Weights of a small transformer language model.
Size: 2 heads of 128 (1 for keys and values), MLP 1344 SwiGLU, vocabulary 1551, 20.1M parameters.
MLP neurons of a small language model. Each row is named by its layer, matrix (down: output weights) and neuron, and shows model dimensions 32-223. Each number is 128 + 32 x the weight over its row's rms, rounded and kept within 0 to 255. Numbers have three digits each. A neuron's up and down rows have the sign that makes its largest values positive.
After each neuron's rows, "fires before" lists the tokens most often just after its 100 highest values on Wikipedia text that the model never trained on.

L13.down768:147147139153145159141171140067129163118166139100190145048125125156072110086139167118121040150136147102131175140157100077157091166133144111094066147143141127103171138101121095164137129147133140109126092135076122124149111108104120173091129120129044182151171185144139100132176089084136108131067118149084093185113146106097159142145111120136216128160075155174139106122138123089115146095193112090165133117160128116138099115105222156089167187143122146092075154099114125152103146153132161103140080148065157157112085115153115129160135116095133191166119091161077165137159169140136092179
fires before: "2", "0", "1", "6", "7"

L10.down928:137099117163107053129120116142112082111097138171166110042151092154132144156132159125178129125114123158168089088146113160125114133148168109096123121134175123074132171099098170109104141161128161133112138178178166136089159108090100143138034092102151165133162142151160075078155091145131117120099134111131151088198109113120143124120075137156123129095094131121162176142101065091107114185120142179166088156098147065153085179130151133113186148124198102097074132187127152130064147107162155076158105131185159165137091174111154108130132105144071147076104113130112122169173135084095051203
fires before: "9", "7", "8", "5", "6"

L10.down978:162143130114093155119144157164103101174141191156153129087092130112140175066118135170146105197105113129128138123153114138128127178112118094148132143116128177156218158142131150147113090094159147155131168140150116107200085115067176085146166107095114146116127175101186125066178123102094086086131125099155136133116101067131136134108137118160154120082130169066109069166086089113121080090152147089181108083046130078162149151112125136099149096135131081058139060140188097143118203100105118061150144136154152136119107118127144111161177118136190161125151085138119077101138150154120088112
fires before: "8", "7", "9", "6"

L13.down933:118136151138158125170125102124118153134164136176179089142142152173183101124122139134161110099192164165139183141175097075149166115125087094087100113152114107101155133149095130210135124093090089122122122089164115113086157133134144159133156043144088100188122199142121161165122089120137146161155097133114152111077101130130107135151166137091222099125088141161103080123118143119099190097076171139112144121099123200122087139156108097130138154094099184117144148097097187097123143136076096114089090126135095141125111112165116178123113113148106105088197083131151060154155059135048172109
fires before: "ing", "ed", "ill"

L10.down507:095175132110155128105157122222117121130195107050174101107062132101070132170150090140150084151145097114146147199157149155166120133094204108197075089134173178147117053137155152146155104152079129094164145116153117146121156126139124126119159146086098086101166126103075133138058099134149122178070104154155143139055141136180155189161122156116097123074137137115115068176129141143153108110120113136112101136120113127128134110156177123136117154090140118115111109145164079107187109145133099201142080163116143168172075107181153135132135178093128131118158144092111170125193141105142178114
fires before: "ill", "e", "ey", "ne", "ind", "et"

L13.down834:074147136073137149100132117179150121144177179119116141126098095150112080140097152117156101195107184181146129130176137120146115143139146142197095099141180169108143114166167092072151085169136103062080057135164163122091075083120132115117113124127108151102132070065138159116084116142119105123116119125072101082179087115089145161138129155095167157122180205060146114144159118160153154095101113080134116101108095134152085163138096151134119170130176181097168105112129115081139130079151163173089110089095123084111137058106135143148092135123143133093119119099143151145126116146085174141
fires before: "–", "0", "9", "6", "8", "5"

L13.down791:058138116102100087130094052124150125192101173115184115086076140183124133155158118124116204121103093110133111157100125192184112132133093106153104084154139105137115082148146097149099185112134099112161128094144095117112108159100091166155090108071149126162105115132202138083061121160107100086102099126150100169173114156151107153091159151091164117105125132145146131132113146147102073096135105134095132148125157096122135103154179187123115094146072112149167165165161148063122085096118107152138094147106168112114107148127108139135145135123144172145147122137139170201103185160134121112
fires before: "ill", "e", "g", "n", "ey", "ne"

L13.down1329:132164187121118134160147089218149161121092125213193131169112154129152103122108176146169122116086149153140156141145114084111138133169120122086100131129090120151157163069140107184089113091120142133131124059151050132034130130140127187152141127134188134109072082144106099078129169106183103161101130140147090073049122092184168115121156115148150105101133120201098114142188155097144085145163093183088152096121104143102107197116114093113143127096115085106105143132101108078134189180123202153142110138123080154142099170099156133130067115151177118110167129125094095085150125162144133148
fires before: "ed", ")\n", "),", "at"

L13.down923:151093140157190149091133134097120111098129109124131155121114081137153119175137191098111083115174184151134153143110116067158085121176109123159178142123113097136189090085139112144101125140136093131151170117193152141100165087081149120113153122130116097144161120137161147076148141159115119154130148104115163154073150149155067183106139071088102156132144180058154111139118144137147141154094135099129115100130159177195047140121150082142142131170205132124185152097125170127109145091126182101123152054103114107224182114075162159114074165114114139074079073142138137144119108152113132194
fires before: "6", "5", "7", "8", "9"

L13.down559:141102163129104072089145172183147153125115137116088136149154145129125107192140147103152119135143205100156151078098108090129163148119189160111159079125179156139145152130097103113058053194124158115120143095131104133136082110135141130135131082178092142084099092125186158141138130136035139099170134114117107087148184147135138129171161143137156129096146200118147069116154168165120143093169146117114128071085177255165144112105180098140103155155110163097151119087128162172102132151136122095140132090105135100171189141085179197122157133142148130123127087128125137156206155115121189138
fires before: "6", "7", "1", "8", " –", ")\n\n"

L9.down364:125160053109137168172165141102145109151154170142125166075104127118158101143167154136114118132144153161156143138109121135153171153149156115167140094062103128046156100205088106119174155127136159137148159056170163088126141148079100129101217154231137095095138113108135132189077145159081153125140094156104123152136142164168118127174094100165153156117133107130139087112119146108092162098142161129107152139133088123138118086120121083158149108160091056135103150124153135155098138130065124077083122167094123177152149128149084129163119062124162126109106148171111096153151106085176074043
fires before: "1", "2", "3", "8", "s"

L5.down589:104070143136137193117093126120093137162138118088126168112151135134089152097130162132143100128140173154100160089150123119187117098100129123086140126167171174069084107103088126157156098141146112113097085126092138162178103101162146196123167055153108136130132100193103116180103054098152176114130160113090088093085139119122157141137162161057174091139169141122156171164098148104148117137143093123077130142138110134096155175166111127097130143096100118099131101137196094099136138143108162190134059153140136153141115117126139139149105113181058089088163139104177056115107124088150070124
fires before: "ed", "ment", "ing", "ive", "il", "ation"

L13.down1178:111104178174128119151152168126191073137121139154096143086155108070138066116087117136091126095103116127139057152182153075127091133151150141176166117117140175144107147122134141138097098131151124151120151083110087117065129168137133136089152144110101098104136130160145148092123120163112080167126137077140118166131131153170094092094151155148190089158191138119104114113110138128084115178133186125092187076087090162149056138165198126155104151165167140127142109089170126147109142119168078127179135119112167136063130096114112156083080131134086179165129141029144131149162099100147137122
fires before: "9", "8", "1", "6"